Part of a small language model's weights.
Size: 21 layers, width 448, 14 heads of 32, MLP 576 SwiGLU, vocabulary 32000, 61.8M parameters.
Architecture: RMSNorm before each block, rotary positions, no biases in attention or MLP, untied embeddings.
MLP neurons of a small language model. Each row is named by its layer, matrix (down: output weights) and neuron, and shows model dimensions 80-207. Each number is 50 + 10 x the weight over its row's rms, rounded and kept within 0 to 99. A neuron's up and down rows have the sign that makes its largest values positive.
After each neuron's rows, "raises" lists the tokens whose logits its output raises most directly, leaving later layers aside.

L7.down244:58 54 61 64 58 42 48 49 43 40 38 56 46 44 49 37 44 52 38 43 68 36 55 40 57 48 53 55 45 42 42 50 51 39 61 56 51 53 48 63 41 56 58 41 56 56 48 48 59 42 52 49 57 39 43 55 68 49 42 49 39 70 62 49 47 43 69 60 38 51 54 54 33 50 50 71 65 68 52 33 54 60 39 38 44 67 60 48 42 68 46 73 46 70 55 57 52 40 57 66 35 55 66 59 51 56 49 56 57 43 53 46 42 46 65 45 75 50 43 59 59 52 49 53 54 40 55 54
raises: " are", " were", " include", " have", "icle"

L10.down420:63 63 69 50 52 47 43 45 34 54 46 45 45 48 66 37 50 62 45 63 60 40 58 45 62 46 61 43 53 20 44 39 32 54 62 61 47 59 48 35 38 41 28 34 55 50 45 47 54 40 55 53 56 41 53 39 45 37 26 52 60 61 56 56 39 58 50 47 42 64 44 72 45 49 56 73 72 53 35 42 42 69 48 40 62 69 65 55 61 67 57 52 49 68 45 46 70 28 52 50 42 61 72 49 44 51 34 42 50 49 39 45 45 51 41 60 50 54 52 52 55 54 46 48 49 57 53 64
raises: " are", " were", " include", " have", " themselves"

L10.down163:51 56 59 37 46 57 52 46 43 26 61 54 66 60 45 66 48 35 38 58 35 67 61 56 57 68 56 72 44 39 55 58 54 41 53 50 40 42 50 33 44 52 51 44 48 59 68 38 36 45 61 56 39 51 47 47 51 45 59 50 50 54 58 63 58 47 47 40 64 75 51 56 47 52 48 56 30 61 56 54 39 60 49 50 66 41 51 63 40 59 45 37 43 50 33 54 57 43 44 43 54 45 75 37 50 30 57 55 39 63 57 49 55 57 46 45 50 57 40 36 52 47 64 37 38 58 29 56
raises: " and", "ally", "ity", " Total", " etc"

L10.down237:53 59 51 43 66 36 38 50 55 62 44 60 53 62 42 68 40 52 36 27 47 51 55 46 41 55 54 62 37 51 54 47 50 56 49 67 55 56 52 45 56 49 28 37 57 54 50 53 63 32 65 51 40 66 51 60 67 59 53 33 41 66 48 56 61 67 42 69 46 29 27 52 59 68 59 85 71 49 35 56 38 43 54 45 53 61 52 38 64 57 33 39 43 32 56 37 50 39 45 49 70 57 61 64 37 48 59 50 47 39 57 61 44 74 51 54 38 54 67 52 46 54 36 44 48 46 51 33
raises: " which", " who", " though", " until", " where"

L16.down390:41 63 54 35 44 55 52 30 34 45 55 45 56 60 37 78 46 57 32 47 52 43 56 38 51 58 58 58 56 61 38 64 52 43 54 59 39 45 45 50 56 47 57 49 46 41 59 64 49 36 43 50 48 54 47 74 55 53 54 50 54 52 46 56 49 45 57 50 52 31 43 44 57 43 39 65 54 37 39 37 47 40 40 35 55 48 41 45 49 56 57 59 61 61 49 63 48 44 49 61 42 45 67 43 54 41 49 60 68 57 37 44 37 47 67 48 50 73 41 59 49 32 46 43 44 52 56 45
raises: "200", "700", "250", "966", "els"

L13.down381:39 42 44 39 49 62 45 49 49 40 50 60 52 58 56 63 43 39 54 48 54 38 70 49 34 68 34 30 52 58 47 71 57 51 38 55 58 45 36 40 29 38 51 54 45 54 43 51 55 27 25 41 50 58 58 45 54 74 60 52 58 51 62 43 41 44 46 47 57 44 55 46 57 47 50 40 54 40 47 42 44 66 62 51 38 58 55 47 29 63 49 40 42 38 64 64 61 61 34 58 65 63 35 44 39 45 63 46 62 49 47 58 54 50 53 63 53 62 39 61 46 59 54 42 53 44 49 67
raises: "ious", "io", "nic", "ium", "ado"

L3.down389:53 48 49 39 58 42 45 59 46 49 31 50 44 46 24 53 40 58 53 63 51 35 56 41 49 40 57 42 37 50 57 50 41 65 51 51 51 55 51 64 59 53 66 39 42 46 38 38 47 37 39 28 62 57 52 56 43 58 64 43 62 31 48 33 46 51 54 49 69 31 46 51 57 42 58 52 40 53 44 47 63 36 41 32 55 53 65 51 50 57 41 48 47 37 47 58 40 41 45 49 57 51 56 32 51 54 32 50 63 62 64 50 52 60 48 75 51 40 43 58 59 51 72 67 38 71 63 67
raises: "ery", "tion", "ken", "king", "hood"

L17.down70:53 68 37 35 50 44 58 40 55 47 61 62 54 55 52 61 52 43 56 61 59 65 47 48 46 57 45 57 63 53 61 56 64 61 47 51 40 45 52 44 52 47 40 41 44 49 49 55 55 64 69 56 44 29 57 49 43 64 52 41 57 57 38 53 57 63 51 39 44 40 52 56 54 55 32 53 31 44 50 48 48 47 35 57 57 33 43 55 45 54 53 44 38 34 44 52 50 49 59 53 50 51 53 41 43 50 43 57 49 50 39 58 49 43 62 54 49 48 40 35 72 33 60 42 58 53 31 45
raises: "ga", "go", "gie", "ni", "lies"

L12.down352:57 49 62 49 43 69 43 47 43 42 33 55 68 31 51 52 51 56 61 28 38 56 57 61 58 58 53 54 41 58 63 31 56 37 43 35 53 48 37 33 45 39 37 50 47 60 34 57 53 59 73 53 54 51 44 46 50 55 67 53 48 34 40 54 44 46 50 61 42 55 40 45 62 50 45 49 38 60 55 47 46 46 32 48 56 52 43 53 57 76 59 35 62 48 48 52 52 57 45 41 41 40 45 58 48 71 55 60 61 55 50 49 60 54 48 52 27 52 48 47 42 46 35 57 57 52 47 74
raises: " number", " risk", " numbers", " like", " amount"

L16.down63:26 61 49 48 52 40 55 63 40 50 34 27 72 45 41 45 53 62 63 54 55 57 42 37 48 56 43 68 61 53 48 70 32 55 61 42 59 60 59 48 47 70 41 46 42 46 51 32 65 56 48 55 55 43 62 46 42 40 55 35 47 50 30 57 66 39 43 44 39 45 58 38 45 49 49 35 50 63 64 46 69 68 49 32 51 47 52 48 62 43 31 49 57 40 41 57 54 47 58 51 45 56 37 51 39 55 47 50 64 61 39 54 50 34 52 62 48 26 37 30 54 73 45 32 64 63 41 55
raises: "ache", "ato", "ig", "oto", "ol"

L18.down521:57 30 45 40 68 72 47 41 66 48 67 58 45 51 60 65 39 61 63 61 61 37 45 35 50 41 35 41 55 54 45 58 51 29 50 33 71 44 54 36 52 50 74 43 64 43 54 50 77 58 63 53 46 68 42 53 42 67 54 47 36 45 58 49 59 54 45 50 56 42 47 34 58 36 49 48 31 42 55 39 51 61 55 51 38 65 68 63 48 51 56 57 53 60 34 51 32 49 61 47 49 65 49 63 36 46 42 48 40 49 47 54 42 40 64 45 41 45 68 31 74 41 46 60 56 49 54 39
raises: " 1", " 2", " 17", " 3", " 18"

L15.down398:35 34 60 50 58 48 54 48 62 43 62 57 48 63 48 41 53 37 48 49 63 51 59 47 68 52 44 51 57 32 58 49 53 52 63 60 61 38 60 56 56 59 51 59 63 47 50 51 53 57 45 49 55 67 39 54 54 41 38 55 51 56 35 44 56 35 53 55 38 38 45 59 45 59 81 67 62 39 61 54 46 58 41 55 65 48 54 42 66 42 45 46 58 62 44 45 44 46 57 26 57 58 58 43 48 42 63 52 68 51 34 54 74 54 47 61 57 54 53 45 48 48 63 31 68 35 49 55
raises: " about", " what", " why", " how", " regarding"

L2.down68:54 56 40 50 56 61 44 48 44 67 46 54 65 43 61 39 39 70 54 35 54 47 64 30 54 75 61 49 54 41 66 54 44 45 46 52 49 49 48 37 43 50 54 39 64 71 63 44 56 44 70 45 45 51 38 56 54 75 47 39 51 47 58 49 48 60 55 52 47 36 48 55 54 48 58 76 73 41 50 52 43 56 33 64 22 47 37 36 54 76 53 45 56 63 33 32 41 56 51 31 38 53 49 81 45 53 33 42 51 45 43 71 47 57 37 45 50 60 44 47 47 62 47 51 55 41 39 46
raises: " however", " which", " but", " who", " though"

L14.down323:76 44 52 52 48 56 40 46 43 68 41 59 53 60 47 47 48 34 53 43 36 61 45 55 52 70 35 51 60 51 45 57 47 54 48 54 75 42 51 47 57 54 46 42 46 38 61 53 53 51 54 52 42 33 56 51 53 49 61 62 54 68 44 45 25 64 46 54 53 42 46 38 37 45 55 59 44 61 53 37 52 38 44 52 47 51 37 52 47 47 51 44 46 70 61 45 48 41 44 50 59 39 53 25 42 53 51 56 44 46 62 42 53 40 53 54 65 38 45 43 57 34 58 53 54 71 47 33
raises: " seasons", " episodes", " albums", " stars", " divisions"

L4.down523:41 65 40 54 49 48 66 51 44 45 59 24 51 70 59 58 48 51 43 43 26 49 66 37 59 67 44 58 55 47 58 32 55 44 63 48 44 55 41 55 62 49 45 60 48 47 58 35 61 47 44 48 43 54 41 59 66 38 44 53 70 34 78 55 56 65 51 42 67 57 53 36 46 57 41 48 48 56 51 58 55 61 25 64 43 46 57 41 46 41 34 45 48 55 46 55 61 37 43 39 45 55 41 42 40 59 39 55 55 54 38 57 44 52 49 64 52 48 56 48 42 50 57 47 51 45 55 40
raises: "ts", "nis", "t", "sia", "ster"

L13.down159:71 59 46 42 57 47 56 56 53 40 31 48 55 59 55 48 71 61 63 54 33 66 42 42 49 55 42 57 69 48 54 76 35 43 51 57 49 52 42 41 44 48 56 46 52 42 50 49 48 47 44 35 45 56 44 48 67 49 54 63 67 47 52 42 41 48 57 27 47 35 52 54 57 61 57 53 59 55 53 62 45 69 29 57 40 57 33 53 75 51 64 47 36 81 51 42 61 54 43 46 46 56 44 51 45 65 53 39 54 48 67 40 52 71 56 72 55 37 44 57 46 61 48 65 48 47 47 51
raises: " daughter", " sons", " children", " child", " son"

L16.down494:46 40 46 51 55 51 45 29 39 37 49 47 47 71 49 62 48 20 40 51 46 43 55 33 65 69 37 43 54 45 57 50 55 40 44 50 51 23 65 35 54 48 46 35 61 44 50 48 70 70 79 56 61 46 41 64 50 69 44 40 48 50 35 59 46 64 52 50 51 56 57 45 43 42 50 30 47 48 56 39 59 59 49 47 48 52 40 36 56 46 58 42 45 51 48 50 61 48 47 36 46 37 55 55 35 44 52 55 70 41 63 52 68 45 42 49 61 47 54 48 41 53 63 55 55 49 57 56
raises: " they", " it", " he", " there", " she"

L7.down360:46 50 46 38 54 47 49 53 36 60 49 55 57 55 38 59 32 47 44 62 59 46 64 46 44 61 64 48 59 42 41 49 54 65 51 56 63 65 48 53 53 53 46 50 63 63 69 40 70 33 33 50 44 68 42 58 66 56 59 58 65 57 45 58 26 60 43 45 53 45 42 34 61 42 62 57 59 51 55 53 49 62 31 57 22 70 57 40 45 67 50 36 59 30 45 71 28 53 60 62 58 50 47 72 64 35 58 45 33 51 53 47 44 50 64 44 46 48 47 55 38 52 63 31 49 59 44 51
raises: " which", " whom", " where", "whose", "which"

L13.down211:37 54 49 49 64 44 62 36 47 57 39 39 53 48 41 53 47 46 66 42 59 60 41 42 46 65 32 69 38 33 45 60 47 51 56 46 29 58 61 50 56 46 62 38 48 51 43 55 38 62 44 50 35 47 44 65 42 61 50 46 59 44 45 58 31 55 64 64 57 50 54 39 38 62 65 22 40 49 46 47 61 59 48 53 64 47 36 37 40 62 61 33 59 49 61 36 43 53 55 62 52 71 57 54 48 49 52 41 42 37 68 35 51 40 54 41 47 50 53 49 44 48 48 52 55 52 59 40
raises: "ins", "les", " Sciences", "ations", "ries"

L4.down216:51 55 46 43 46 50 49 34 51 63 20 52 49 62 58 60 59 43 47 46 64 47 40 54 41 62 34 48 43 57 45 57 51 57 65 47 43 66 41 45 52 45 29 70 50 54 53 50 39 58 54 34 34 64 58 57 50 45 42 53 30 63 49 47 46 50 31 65 52 63 52 47 51 43 63 45 50 34 61 47 57 49 32 47 35 44 48 65 67 61 45 56 43 61 51 53 57 71 59 39 50 22 55 60 68 52 57 40 39 51 40 60 35 39 49 29 42 57 33 66 54 46 41 59 44 45 41 60
raises: "dal", "din", "burn", "d", " diving"

L13.down365:49 48 30 44 44 61 49 32 48 54 68 64 45 42 52 58 46 56 58 43 63 59 56 50 49 43 39 50 40 43 69 51 42 44 58 72 36 53 60 48 64 60 52 57 62 49 39 39 41 50 30 57 69 53 42 58 42 60 53 51 53 42 56 53 44 33 53 62 50 51 43 11 66 49 74 76 38 38 58 55 57 47 44 37 58 38 55 37 48 42 71 59 40 57 40 51 73 61 70 52 47 59 63 46 45 39 44 50 42 56 56 39 49 44 57 48 41 45 40 40 53 51 51 62 50 30 68 35
raises: "49″", "26″", "28″", "5", " score"

L16.down79:48 53 51 33 50 54 57 56 56 51 56 66 58 58 56 53 40 39 47 52 37 64 46 54 52 64 44 49 43 54 40 45 63 62 41 53 41 44 43 58 54 45 63 40 56 47 53 48 40 45 49 57 58 55 57 48 26 46 59 51 61 45 58 65 54 54 44 65 48 59 60 45 54 44 43 44 53 52 38 47 61 62 44 57 34 45 51 57 51 44 38 46 56 56 46 41 50 58 49 48 40 53 34 35 37 38 69 51 52 47 50 44 52 58 50 49 70 58 53 72 70 47 55 35 50 46 64 51
raises: " times", " seasons", " terms", " days", " years"

L14.down155:51 40 50 53 45 57 51 60 50 71 49 46 51 70 63 50 59 40 33 59 30 34 42 51 48 57 50 69 44 44 59 66 43 42 53 45 42 44 67 65 35 44 52 52 51 43 52 42 41 61 60 44 62 33 34 58 57 63 43 45 62 47 39 48 60 44 68 56 57 38 44 38 50 69 61 62 39 56 67 68 31 30 48 59 36 67 53 51 56 52 56 59 53 63 50 48 63 55 58 62 58 57 49 47 60 52 36 55 63 32 57 43 51 47 48 62 47 53 31 50 46 33 46 32 36 55 47 60
raises: " when", " 2004,", " 2007,", " 1986,", " this"

L16.down103:51 53 49 43 38 48 62 45 41 31 67 56 49 42 58 36 53 52 50 53 39 54 52 50 43 51 64 45 53 54 43 53 38 39 56 47 38 39 51 65 63 46 45 39 47 44 60 48 45 49 48 56 46 56 44 39 45 42 56 50 50 38 68 54 44 67 31 48 58 52 59 57 50 45 66 55 54 53 59 56 55 70 49 54 18 55 55 34 52 32 51 45 43 40 60 55 55 71 42 53 32 51 58 40 41 53 56 50 55 38 45 39 59 54 42 52 48 39 41 53 60 52 24 31 54 56 61 38
raises: " father", " grandfather", "ible", " one", " predecessor"

L16.down33:53 56 42 57 43 59 41 51 53 53 63 38 49 58 64 59 48 63 47 60 51 61 43 50 38 61 46 45 53 45 56 32 62 37 49 50 61 55 55 47 53 67 67 55 66 43 65 34 62 42 46 47 50 59 52 69 62 57 61 44 59 64 50 48 57 44 67 56 65 54 54 53 49 61 53 52 41 59 39 45 75 39 32 57 44 42 59 47 51 58 53 65 62 43 35 45 44 34 52 43 68 56 51 57 58 57 49 57 60 55 53 70 45 57 44 62 38 58 39 66 64 71 31 46 32 58 60 41
raises: "t", "ts", "ti", "to", "sp"

L2.down385:44 60 42 65 45 46 52 59 56 47 51 63 56 61 59 60 42 59 57 50 38 45 56 40 26 64 66 43 60 43 38 43 48 45 54 36 46 53 53 57 48 64 58 56 54 33 39 44 70 43 48 59 55 37 66 55 40 49 42 60 35 43 49 71 48 35 62 56 58 73 51 49 66 58 69 81 33 45 53 47 48 64 51 58 39 48 30 58 67 37 61 71 37 52 40 59 64 53 52 49 31 52 38 51 48 57 39 48 82 84 45 62 56 42 54 55 57 47 47 50 61 66 42 30 47 56 38 46
raises: "5", "3", "7", "4", "6"

L16.down234:58 41 52 46 66 55 44 48 56 59 53 51 46 39 54 47 41 51 52 53 51 51 50 57 51 44 52 27 43 45 58 71 34 40 63 53 46 42 52 53 28 71 60 60 44 44 52 51 46 55 37 60 54 50 48 43 36 54 54 59 31 45 44 43 54 55 53 55 39 34 47 48 36 38 55 75 61 33 52 48 44 57 57 39 57 57 51 42 35 49 61 66 49 44 68 50 40 51 59 58 57 58 41 53 55 43 38 64 60 52 55 36 42 44 51 45 55 38 52 62 53 60 60 60 59 71 45 38
raises: "28″", "26″", "49″", "5.7", "5.8"

L14.down339:36 41 49 55 59 47 46 53 50 54 42 43 62 49 42 43 34 40 35 49 59 34 24 51 34 42 49 37 66 55 36 53 55 51 65 48 58 55 35 40 73 50 38 51 50 44 47 53 67 62 44 42 49 49 50 41 32 43 44 42 67 62 44 30 72 37 66 68 43 47 58 45 52 45 53 39 61 37 39 54 51 48 31 52 58 41 52 61 48 46 70 35 40 49 46 43 41 59 38 38 38 41 64 52 29 42 44 44 39 51 51 42 65 46 43 44 45 44 36 43 69 56 54 64 38 51 45 27
raises: " in", " following", ":", " on", " month"

L17.down63:54 49 49 67 49 41 57 51 42 44 39 37 37 39 66 34 42 49 36 59 40 57 75 26 48 41 40 70 43 54 73 47 31 54 57 58 36 52 54 45 39 38 52 65 43 50 48 41 56 46 50 36 51 37 69 42 43 59 52 53 52 44 40 58 58 41 45 61 51 53 56 59 25 57 54 40 67 55 57 38 48 50 50 50 51 52 69 60 58 51 44 50 63 68 27 59 56 42 58 45 47 60 68 63 46 50 35 35 54 49 42 38 48 41 58 54 58 49 39 54 44 51 41 47 48 57 38 57
raises: "ction", "ford", " Jose", " Bernard", " Diego"

L15.down471:67 64 59 53 38 51 48 64 26 57 61 54 50 66 48 67 44 55 50 60 67 62 36 57 64 57 39 49 39 48 40 69 63 34 54 37 54 42 62 40 42 73 38 48 64 46 48 41 25 63 32 46 37 49 58 48 42 35 43 42 41 30 51 51 44 48 46 58 59 40 35 59 46 59 44 63 40 40 31 59 51 42 44 26 56 42 63 43 63 62 49 45 64 61 43 37 59 61 56 50 58 49 58 38 45 46 49 47 33 41 54 70 48 47 64 50 51 54 49 57 64 66 42 40 66 56 50 57
raises: ".2%", ".5%", ".3%", "N", ".4%"

L10.down110:46 52 46 43 52 41 52 40 53 45 59 41 66 47 48 59 63 47 43 55 61 30 42 46 50 69 56 49 54 53 61 34 56 50 48 31 47 36 56 36 57 50 59 52 44 51 53 49 54 58 51 58 54 66 39 37 46 33 41 61 53 49 42 36 68 48 59 44 58 83 72 53 38 30 51 37 31 64 38 55 62 49 53 44 62 55 35 39 51 53 49 47 61 59 45 43 76 52 48 51 55 48 40 44 41 42 50 61 61 61 51 44 67 37 56 47 79 57 36 60 39 40 77 54 64 57 51 29
raises: " he", " she", " they", " we", "ther"

L16.down514:40 44 44 34 40 45 33 60 40 56 50 54 51 66 46 57 55 55 45 62 50 57 57 42 53 59 46 39 32 42 56 40 47 42 34 41 53 33 46 43 43 53 41 53 69 44 46 56 38 46 39 55 46 51 48 42 59 62 38 49 64 62 58 64 62 49 34 54 27 51 37 41 56 55 43 64 29 43 57 15 56 38 50 42 56 53 45 40 31 70 51 48 64 52 40 52 55 62 48 44 36 51 46 41 71 40 40 49 47 42 59 61 70 52 41 56 56 43 34 32 42 65 52 57 71 46 50 41
raises: ".2%", ".1%", ".3%", ".4%", ".5%"

L15.down34:57 48 52 56 47 33 37 47 62 28 47 50 52 45 56 32 49 52 41 55 50 34 54 49 35 48 58 52 39 40 45 47 50 66 62 57 46 41 31 55 48 47 40 28 62 57 50 42 47 34 49 37 57 47 46 51 49 54 47 41 59 46 54 60 47 43 49 37 45 72 58 47 56 55 55 47 48 62 41 32 48 62 42 56 47 52 55 59 45 57 52 45 59 60 62 56 61 64 42 47 46 55 55 68 58 54 49 43 53 48 47 39 56 65 55 59 49 57 58 60 57 64 37 38 53 20 60 51
raises: " are", " say", " have", " were", " receive"

L17.down466:48 57 47 52 43 82 60 46 49 49 44 37 41 62 55 58 40 34 63 50 62 53 41 48 59 52 57 55 59 30 46 56 66 44 38 57 42 55 49 40 52 45 46 67 59 36 50 51 49 81 54 50 41 35 56 40 63 48 32 51 43 45 44 49 60 54 34 61 62 59 51 51 72 67 52 34 55 63 33 57 55 30 54 57 45 45 50 70 44 61 55 58 75 45 61 40 44 51 31 79 52 49 59 61 51 46 34 52 39 48 32 28 51 29 57 68 43 52 61 51 58 53 60 55 60 39 49 39
raises: "ction", "attack", " suicide", " Command", "mark"

L5.down421:44 58 68 39 47 44 57 64 50 23 48 64 34 57 44 68 57 45 54 45 52 44 64 50 54 60 64 59 44 61 50 58 45 43 59 42 68 42 44 43 44 45 51 63 67 47 48 64 58 30 42 46 57 37 42 59 44 50 48 51 57 57 44 54 50 47 50 41 59 40 49 29 40 53 46 81 51 38 49 47 64 56 33 57 68 39 53 41 54 33 45 52 41 28 39 53 59 65 37 50 40 48 38 45 36 62 47 52 35 78 71 32 52 58 45 23 31 48 32 36 46 44 25 62 50 54 56 48
raises: " others", " finally", " other", " and", " etc"

L17.down526:52 58 51 42 45 53 53 50 55 49 35 69 62 41 40 42 47 54 43 20 54 46 52 61 46 63 45 63 43 62 60 50 68 54 48 39 60 21 51 61 46 36 52 43 53 36 38 43 49 63 61 62 70 44 39 52 67 59 39 44 47 44 44 63 49 31 65 61 89 49 42 22 49 49 31 46 47 52 40 66 39 47 55 44 56 42 55 56 63 33 47 52 61 57 58 39 73 31 57 42 27 42 62 57 59 42 41 74 42 65 62 46 49 51 61 55 30 57 41 41 52 54 49 63 63 68 52 61
raises: " name", " day", "day", " time", "band"

L17.down451:38 68 49 61 56 41 42 46 50 33 46 38 45 35 59 55 49 45 56 52 32 46 46 43 50 58 37 42 48 60 51 75 40 44 29 59 39 56 36 54 58 43 34 58 46 41 48 37 56 41 48 65 33 61 51 61 55 41 54 66 53 36 51 25 43 50 35 43 41 58 46 51 58 64 44 49 43 42 45 50 55 63 56 50 57 46 48 51 42 50 63 55 65 52 58 35 45 72 40 37 59 53 38 60 43 27 45 54 43 60 54 65 46 49 44 40 58 61 50 64 50 54 53 46 50 57 49 44
raises: " doctorate", " Ph", " master", "MBA", "cum"

L16.down51:64 46 50 31 51 30 42 53 44 66 55 41 42 43 58 51 48 36 44 60 67 67 53 57 57 60 50 53 47 53 65 41 51 39 44 47 40 48 41 31 52 49 39 55 43 44 42 71 48 44 39 69 31 47 41 46 40 47 53 48 37 50 31 49 48 57 43 55 54 57 56 41 65 49 43 63 51 45 48 51 44 56 50 61 52 47 54 44 47 46 52 38 55 43 47 58 42 29 55 42 71 50 58 39 46 46 45 43 59 55 68 43 49 65 47 58 71 56 61 31 45 55 54 27 44 47 52 44
raises: "57", "78", "54", "58", "79"

L14.down490:49 50 73 57 43 48 64 40 42 43 64 40 50 49 68 46 63 48 54 66 40 53 33 61 61 58 47 39 33 60 39 44 50 51 30 44 50 66 52 57 51 33 44 63 58 54 43 46 40 48 73 56 37 55 67 40 42 74 54 39 55 26 53 41 50 39 66 46 48 54 65 50 53 44 62 47 48 66 63 47 44 46 38 51 57 45 35 36 38 63 56 58 49 58 52 55 55 53 61 53 39 41 46 50 37 62 38 47 42 49 50 56 50 62 45 67 48 30 48 60 47 69 36 56 55 64 62 52
raises: " number", " location", " age", " numbers", " amount"

L15.down218:56 61 62 39 38 54 41 45 51 44 60 59 45 68 60 67 45 42 51 56 33 60 44 54 39 63 62 47 57 51 58 58 58 42 38 60 51 51 62 30 43 38 49 61 66 58 59 62 42 38 58 33 65 45 40 41 40 40 48 50 58 40 55 60 49 63 46 68 58 44 53 41 53 61 52 62 56 59 70 48 64 37 63 45 60 36 37 58 51 74 39 45 35 45 45 47 45 55 57 64 58 72 33 52 58 49 67 40 33 56 53 53 54 58 52 57 54 39 49 41 48 34 41 49 34 65 56 57
raises: " and", " etc", " &", " et", " or"

L13.down397:37 47 57 71 53 53 53 28 58 48 48 50 53 50 40 44 36 39 47 37 47 53 61 35 59 54 54 39 38 40 53 35 47 49 58 65 56 31 47 45 60 54 44 44 45 44 53 44 45 59 33 45 57 60 65 43 42 65 57 64 61 53 56 77 46 48 50 52 42 30 44 75 68 65 55 38 53 30 53 47 32 51 61 59 38 55 40 48 53 50 51 33 56 40 38 37 47 50 68 38 24 43 40 34 51 51 51 44 40 60 43 31 59 67 47 38 56 50 41 32 66 51 66 48 52 65 52 55
raises: " if", " why", " what", "son", "ful"

L10.down214:52 66 43 50 55 44 36 41 59 43 60 64 44 52 48 70 40 61 65 58 42 65 53 56 32 56 74 43 49 57 27 48 51 52 45 46 61 49 52 36 41 50 37 64 56 55 61 49 27 51 62 38 49 45 48 50 55 29 62 61 60 51 44 68 42 40 59 63 52 49 64 52 35 55 63 56 42 45 58 35 59 49 41 46 58 56 37 65 40 63 58 55 67 51 55 58 48 54 52 65 54 63 66 50 47 28 70 38 41 45 61 60 66 59 49 58 50 62 47 34 42 38 36 37 47 46 67 63
raises: " and", " &", " or", " etc", " And"

L4.down557:53 36 61 56 45 31 46 57 60 48 44 45 56 39 55 73 56 75 50 54 55 54 56 51 54 44 47 41 53 54 49 39 40 41 48 55 53 52 48 39 45 51 60 49 31 41 48 37 70 25 46 63 54 60 62 35 45 46 77 55 47 60 37 32 40 45 58 64 45 61 63 30 51 56 48 67 49 48 45 48 53 55 52 58 29 54 43 48 63 59 66 40 37 38 61 53 51 46 31 34 54 58 66 40 50 77 48 60 60 58 52 59 45 57 59 55 49 59 47 52 40 82 62 48 70 30 43 49
raises: "3", "6", "7", "17", "4"

L14.down201:51 50 47 61 48 32 49 45 46 50 63 46 57 52 52 51 46 52 24 48 45 50 60 70 33 58 47 51 64 56 64 35 55 48 33 49 57 54 24 47 47 51 60 53 24 44 34 58 47 50 36 51 57 55 72 63 37 49 57 54 57 38 25 49 37 66 59 46 50 50 42 53 52 49 54 70 53 54 56 44 40 52 46 39 56 36 45 48 59 58 57 62 61 41 39 45 33 39 49 43 35 66 64 47 37 46 56 46 55 43 45 54 43 51 64 58 49 64 56 59 52 49 32 60 48 43 40 53
raises: "400", "203", "700", "200", "100"

L12.down63:64 32 40 37 58 41 40 49 43 35 38 41 47 75 57 54 56 32 39 68 45 38 58 60 61 59 48 57 64 55 54 41 50 41 63 47 49 32 50 27 55 38 37 49 49 57 40 23 58 58 51 64 45 39 35 47 64 50 42 49 46 46 26 42 41 54 39 50 51 62 55 65 54 50 48 47 63 45 54 43 72 37 58 29 57 50 37 65 34 44 67 28 48 52 44 62 63 57 55 47 43 64 56 57 42 45 45 55 62 38 47 28 64 56 32 41 64 40 43 48 53 48 67 57 56 37 60 41
raises: " they", " he", " she", " there", " it"

L5.down255:58 53 60 41 56 56 36 45 49 60 43 51 68 46 32 54 39 65 56 46 48 48 34 34 59 80 36 50 32 36 39 62 51 52 38 46 42 55 57 40 53 46 48 23 55 71 51 55 49 55 66 59 31 48 33 63 53 56 38 50 53 52 39 46 55 51 36 47 54 43 48 50 49 51 58 81 54 55 51 55 52 54 41 49 40 46 41 49 45 58 42 35 51 47 45 38 55 52 42 43 51 45 42 52 36 63 40 36 61 42 53 73 47 63 56 39 42 53 54 74 42 49 49 49 53 42 48 43
raises: " which", " respectively", " however", " who", " although"

L12.down68:62 43 51 62 28 43 53 53 39 53 69 48 62 56 48 49 61 60 50 61 60 38 31 55 57 43 54 56 53 48 72 60 49 40 44 44 77 63 40 51 23 44 50 50 37 43 48 53 60 62 50 51 46 56 36 45 45 38 61 40 57 56 53 56 61 49 59 42 42 40 57 43 57 41 50 67 62 55 57 37 41 80 51 72 46 54 38 50 65 40 55 43 38 52 54 55 50 76 55 50 55 55 49 53 52 60 43 34 53 47 60 47 67 60 51 39 46 50 49 46 53 42 50 47 42 47 38 55
raises: " ", " the", " a", " daughter", " son"